config.toml
vocab_size = 2048
norm_eps = 1e-05
rope_base = 10000.0
bias = "none"
parallel_block = false
init_std_qkv = 0.0394
init_std_down = 0.0
seq_len = 512
train_tokens = 138200000
MLP neurons of a small language model. Each row is named by its layer, matrix (gate and up: input weights; down: output weights) and neuron, and shows model dimensions 32-159. Each number is 128 + 32 x the weight over its row's rms, rounded and kept within 0 to 255. Numbers have three digits each. A neuron's up and down rows have the sign that makes its largest values positive.
Before each neuron's rows, "fires before" lists the tokens most often just after its 100 highest values on Wikipedia text that the model never trained on; "fires after" lists the tokens most often just before its 100 highest values on Wikipedia text that the model never trained on.

fires before: " |", "s", " 1", " 0"
fires after: " ", " |", " 1", " 2", " 0", "-"
L10.gate182:075094092148148092081101130116116153111169154074097086092109158115136147098108092114099184173095088140150162165116115136158096098120118101223086137107147122104122079119122168148089110141163140109124110123134155149140153098098150149175172123116136134119158123165148144158116082140133139063177184205162099139167112151156095093124033132097139071197121154141143124079171161142138142075173
L10.up182:124086121046139100119155133120129171159128131121147115069131105167160079093137128124160164096103125131089102209108113183145103132123123120163076106117115154073156101075113123151120140209123195128132129178146126137179099117123117138109143132074168111115073168137160145159079104130111101148105096159147134167139140128181107095125094151079203066156156087112130101076172126128152104083135
L10.down182:088157187138121184194162121081134153094115159124112073132147045125109086207122136127202150127086124124158125107102167127150187182167117092107101120132158107236130127141096114126105173165099147068142144103083144154172152178113097173073065144137183122125178161132118105116157127119125098128120098150117105164154125129138114163119134128160149151179134161111114077130129121162199152095114

fires before: " 0", " 1", " G", ":", " P", "al"
fires after: " 0", " 1", "A", " W", "D"
L6.gate679:116102132060155083148157147103090158098079177133134098153226121124142101105146123108122113161134068182147131134163166158149127090125111134130155126125086164109115190139132156137104108168086135131149142100118142204052159149168166141152162140107165117101133088153148143068109101157110113144170154125154106073137140122132151119116148129100164150117105166104166121135124125119063066078108
L6.up679:133134197206098118152175110134158168122134125144122100113074141140125125148133116141132180138096079063165098137099103125138091108102108147134137158114117125207082102150146172153123135084109099142153131171116102126112103151102129191146126120063127112115164134114170066136145111171164117094140099176146097130139104082104128176141113209116103102069118117137104133098071086103115106124097
L6.down679:157168107124191166158119096099124103095108104117143151102209126115069124133179092100119121112142155107111161148156096105121155180182192145125136201065080099105190132134113127157088147102153074060080093090120074103151090127109072091025095085115163109154089119176120121162158169132134137059104141174183145178111141148145133129108156176090118138148191146148180112127101111107097171131129

fires before: ".", " |", "\n", "th", "°", " "
fires after: " ", ".", " (", "-", " 1"
L3.gate443:125133191182138097106104122089162128142114127180193123123061098163082149063131178170169152075125150127156078168114070111140124128157088118126139097102136172123131139132121143109102149107095094089122085125126197148137113113071116132121150123105093166165098105115154122097162124078193092066099116115158171162126062171141131105102143116151106134163141159154126072125094143132110157107098
L3.up443:172146177139190087104084101094189164168099087129139090151142092127132173129107123162187109091079170112109127186098121171188138116110136077177092115110142211073163094089090120135079119090095130125090108146134134113106165099109116155132140124178115106112141172134194117090127116098154151130091147197151071141109101170099111120132120147075078164235150131102151121115131177131066147117054
L3.down443:078096139180111129130130133125105122129129131164230110078078122093120090126153164107099139118168125122135105145172081107126160164169130181128167086111095133152097124149157139129123154124146107108138137080091167136138145072049138148074121147101136172144102133125136146179164133057163105092199110091110126161129133091158173063101131131204157104116121137128140086192129130133111185123130

fires before: " |", " the", ")", "ni"
fires after: " 1", " 2", " ", " 3", " 0", " ("
L4.gate171:043145105077108152099102138132125182114129152068094076123151116131104104138090126166112153151125100136082160186125132124115100121033150104159066182144180103081158135182155124136088141124144137147152113136157116135160124137105127090169128095105146139140081134126139069145114084149117129062100154154172124189146143159112135126112026120122106055173161118134186116111150136082105151141150
L4.up171:115127160117065067082113180079174189135064143109082110174103112170135091117129138129116134169075147108066087162094125138189139098151106126191087149104150130113101176161200087133141167123116193118193085150175085154085127160132117157133135157116149059167083146136076130154134114104168111101086109160142157164150193119119139105122125117120058124143124156111151145113107158110206111118115
L4.down171:140106165090125075127040196113167165097116128090123130109141125200201083087134119076120131101136137137105079122120128092143133136083085157174137203135125121134118146141177135153182120128088123078171098152165157133093206152120075151111150162174128098110114170173116123136138150102121122128141117145128120133163178148107071059126107122143095152161129128068136107134110171122192073094087

fires before: "\n", " 0", " ", " 1", "d"
fires after: " 0", " ", " P", " 1"
L3.gate458:092118187098121119151128132166158120118137121142095097145162089132126132127103116136123104114137158172159143134111145107129131130063090074161092183168122104128111146150098130123095134160131086171142081154103135181141120118108147114176120078188084053052139205174139118106127138121182129171118128174182097143094149129160148177112113145143152147174174129114133137065164139124150125103122
L3.up458:166115155120130136119139142119079138173123165157099149194175163119136105151093139144099153094140122172089166135142143083127118196099138129139146133151136104117053160140073153141150095175155145136148076150139120112154115159130171144087190089201149109113108096106124139115145134111127093185086186105148136080154129138074134090082113130104115173112103053160120089125076120141084078161180
L3.down458:146142113154144102069144131109118160162069112152140127186121172076130101158123131087075135148126144141135129089201135119111108152095154091105099105134139054190115146106158193097161113145092179151147136107068138138113109096164130144135093128128180151152137111080134174122125112090188109095208114143132145077135105116163160086118132155153089044083100121105075111251117117140112136122123

fires before: "\n", " the", "me"
fires after: ".", " "
L9.gate242:121166151141124154149093132118081167172161167136084132151095100190092161156109197153125094113121199105111085130085103181140140178080088080148154101123168117145094165126081119150116113156136099182136089145104137044223136117131132140188082130100185014155123193116137098172147172110127075116148098158137103122106120148121106161115105083155111113108106124163078113108165127161112179118165
L9.up242:118132116116150115130164104121121126185134127101161080153089137145103128121096135136204107146117166133133197092135162146115124143119148142128132195145084089133113158073112111073149088125127132101117126180080114103164157164096170110136119098179109135142086217098163146153121125146102115133116150124121124140116170092118107158097116160103229133132124169147120157137130135126158113136149
L9.down242:087092178122112102149108107104071143144189081153089126057114151131142083159178123153150129182109156125179158151116121115095074124141088139104150055128139094116081129117108139139079137116073121177115115098135114141163148075151121164103108133083150177126123109149165169125117182122076149116169099141122102140135077173122141115112066157161078102138198181157160104164101128150111164092151

fires before: " |", "-"
fires after: "–", " 1", " 0", "|", " 2", "-"
L6.gate422:107093097175156099095102121133111162126118132084078072173164128178152141163078158142119109124142109066135102146139186156175112095106188126147060140189142120126132138126104125124077141155121150118098104162095123129027111137108112180132221139120158082162165075162174148190113103110138182145083158106126152150123150168138123111173127141077095160152113187097110092122117143089154103099110
L6.up422:118157192149101140106175180120086184142125145176149155148137119118112106048191111092134154127064134134153115149144102120144108135153172101124142131164110194191160141172129106155115107099170143101121102089136147154164147115135094093103162127154092112131128133142142116153146101190141129000104127161188058121127192140103101117097135098099097206108110106102224092105100142121126125122092
L6.down422:117069090202162179113155150129107176103173086116139149105090172136121116147193174121157143110163192127146123180169158116155221144131190113103081098173071161146134143190087123111149147109087126106147103131146127144109124090184126117158116127092134090080096135122175184135128120157173102128117209101109125164153133138198121110143141105118140155115171130064172116110174138119146203188124

fires before: " |", " 0", "ed", "pe", " 1"
fires after: " |", " 0", " "
L4.gate552:111138170131148088095118143101115176181152129061104068122156122114150118114101087102075154088114176054164110101076134157127081134168084115149037173148120172075107118158140133143091171171087123139146146194144123172103106102156154108130175133128140129166141183142106137103146106114189162109093117152212138100135138123167071117186064133093089117141120148071121124113156124128162135097133
L4.up552:098109128170079114103147102069116172095150129128149089124105087092118116133127179181136157071120138107124139193097159157089139138104081166136101118142115124087128079101123109175123132138115094150177153140100146101172098104093143137141098082120107134094121155136112110169154118094162091153179158177072158105126162093181110159107118152108167118175069120124154114115173131124094138142184
L4.down552:128106136142173151089138138133124191086126174129172214181072134127086116080116132114211162087121135114121135112146162111135131132099094141091100128148122170103084084138056127146134118152095122114169080097171128110171148088084090111103106117117067113145115070140092092137125152148164117155153101171114121130124126087160100080143117135158120120148101140138106151031106133122213134176187

fires before: " |", "%", "±"
fires after: " |", "C", " ", " W"
L9.gate112:160069147075130149101166147191112115154138143097062152191157121153186092111100147123086108098065154149094116070093118115138197084080129103086183132069125153142142116085190195073061119151126209117164153119148154117062116120161080112146183097116117128173160152159112144081159108160090111161173164126187135130097100147149106099122111148105172089141132096127169112149155128111137129097136
L9.up112:119123095129155080136102117128171155099118158188188155112155090162123137132172191083113160117143103123149069125162091127153090110103152105124089076113086165137101172156158121219153079110135180128106201128207144142115106098130122099153178141134153097175174100150111172196153130088097143096124102150101170110182093119131149105175141129095086141168129074079168153113111169106165110105128
L9.down112:122215125088134111123111068085101037168151094158067071116155151074119132126104112201159097088134110133121126115159190068122118177107124183118081147174189039144151143138109114143123173111126095099118176121139113116142124079104134090125071110091090117160127136127114046148127134078124114132090112143166169168133119136130153078087100075109117135147105151197116114093135119126085181175053

fires before: "\n", " 0", " 2", " ", " 1"
fires after: " 1", " 0", "–0", " 3", "–1", " 2"
L4.gate627:088118130122184139171086130109054124120164171110166113143124147148133127051132121131186100086104145107054112151054057140088068130101102156078155057074150095139084165104151174134133156144080177107091114079105137164087127106134190089192162132054193092164121172134126103182191164160099155125117164137109104121157148110127106091092099104142095087115111127118112102155148159120067157157136
L4.up627:109132168078112129123178100148124231069150126127093122127156152081199104162069121113116115108103137087132141146112175105146057166162120143117104161143135146161100144112132149149131137126129112163145142114126130144142091121089153143126126119136190153141115187176102123107140142168099168097103092168140118088077156138151175098173123180174132157161056110082161092132109201099156098145063
L4.down627:118155121075151135135215140087132067107165098155093116152128098161133098157154123178146158160152162110054080083209194107145126132127157122140146147100100138152162107128111150088174066091102101139119136117099070096162108131124107206118122127165168115114081139105157113166150125098128147113164152165079086111095121120159081096134154116117114156097129092163141115090120144122086112144120

fires before: " |", ".", "th", "d"
fires after: " ", " |", " c", " (", " +", " w"
L6.gate70:131112145109117082160097153099079173227169157154109073185137142183158077178069160087152177110096149104117051154132137144091120139144141113111138080142143125102149140129073132116114154190143134085115094153139144048094112066127093165150150127100114147111147104155174229117136159096171119152138109117152096071126114183141097091130084119088077112141143161167133092136159133141145150148137
L6.up70:166158126126074114079067120160189194149073115133097169129148078169105143131122112141146126124141083182141115176143117129215112163103152088112094160062144173137136169192162185157123102153116105127138111187128147144106086140096160178171129150116178074110141198142103070101101131138141094095067151144167123123079138082148081165109134094124138144071140156112105104089123134103111134127107
L6.down70:100150153182142085165052146077120154211157115121083131158093207114153128122108123101117122144123159080105077156150084093125136117147152134140111128080144126127148132083094084135111165138117106184081139138118118137144127145189083155110134110141136151109151187125129140145141138082152160147130151125121123141141097145115098080117135141063181167188113191190166068156171145139068142166138

fires before: "\n", ")", "ir", " |"
fires after: ".", " ="
L6.gate161:102134146127109066108102094099159151187108171106140081137133137074130128096087111153115092150130132160093060122124145118134107123110125147204106156115178117155097100134109127176123072153121125100161107106144148139175084087083120098193156099115124071152145198133146148131211164105119196040102145145113156157154129072086171119112107172158149113112121114096142120149094121082172094118082
L6.up161:142135157099132086124152143130155053209075110155125130172110087041134124187114105180141103120151141063133137094143147156091161114162109160151177090074115089138120106065196089147128132151138118079076150098123135110176137113122087086086126087114125192166106131107074147109201152123131124117150133138103114130153163108091171159104166121168166096141076070136112152149132167141157169141102
L6.down161:127090167117143124145119055151109123126171096160172126138143076172159105083182126107203204120092171135182192076062108121079123202155080108122094145184056111105144110127138080125124141118093095182082127151150144123065127036169121130125119131179109166105106087089100115103120091154130117128183069143110118102100149131136076137125122128145162076147110143106157082124154156139125139135126

fires before: " |", ".", ",", "4"
fires after: " ", " |", " 1", ",", "-"
L3.gate568:169123131161127124133131094159159178118097203128171148161087097092112110207107106107095130105088149120146101123135114157126051119126107126167127111082156112102090123127094158167138107104140056114134119145093199146114064158108083099091178143090134079111163156037074079167180104145191160151122086140133153101162130126119151067109099152138069080148136155149178057186143118139104142136134
L3.up568:126155156132121099092113131143100188118119125103162117205108086082130190131129172134118107117095067052170117140094156151052096142075145116200051078106153114122101137132082088143126052113180093113110127114118161150122130128117137106146136180100121132104121183053171155185121142093140093117141080143128125095124115130117147107119093129077153098196111168116092098107108162132064103102104
L3.down568:166103092145152136162129117116183153201152158143172133135218122165107079187123148091065119143086164162093175138117104115131140107183123091158191098083157163107083104075143099111159138129063139149180147142088134079122125092098107128084132125120136092151172146136067109098116044079195168118149131155121067144170153093149058116130116134200099089103162119111145083142182122135094194150137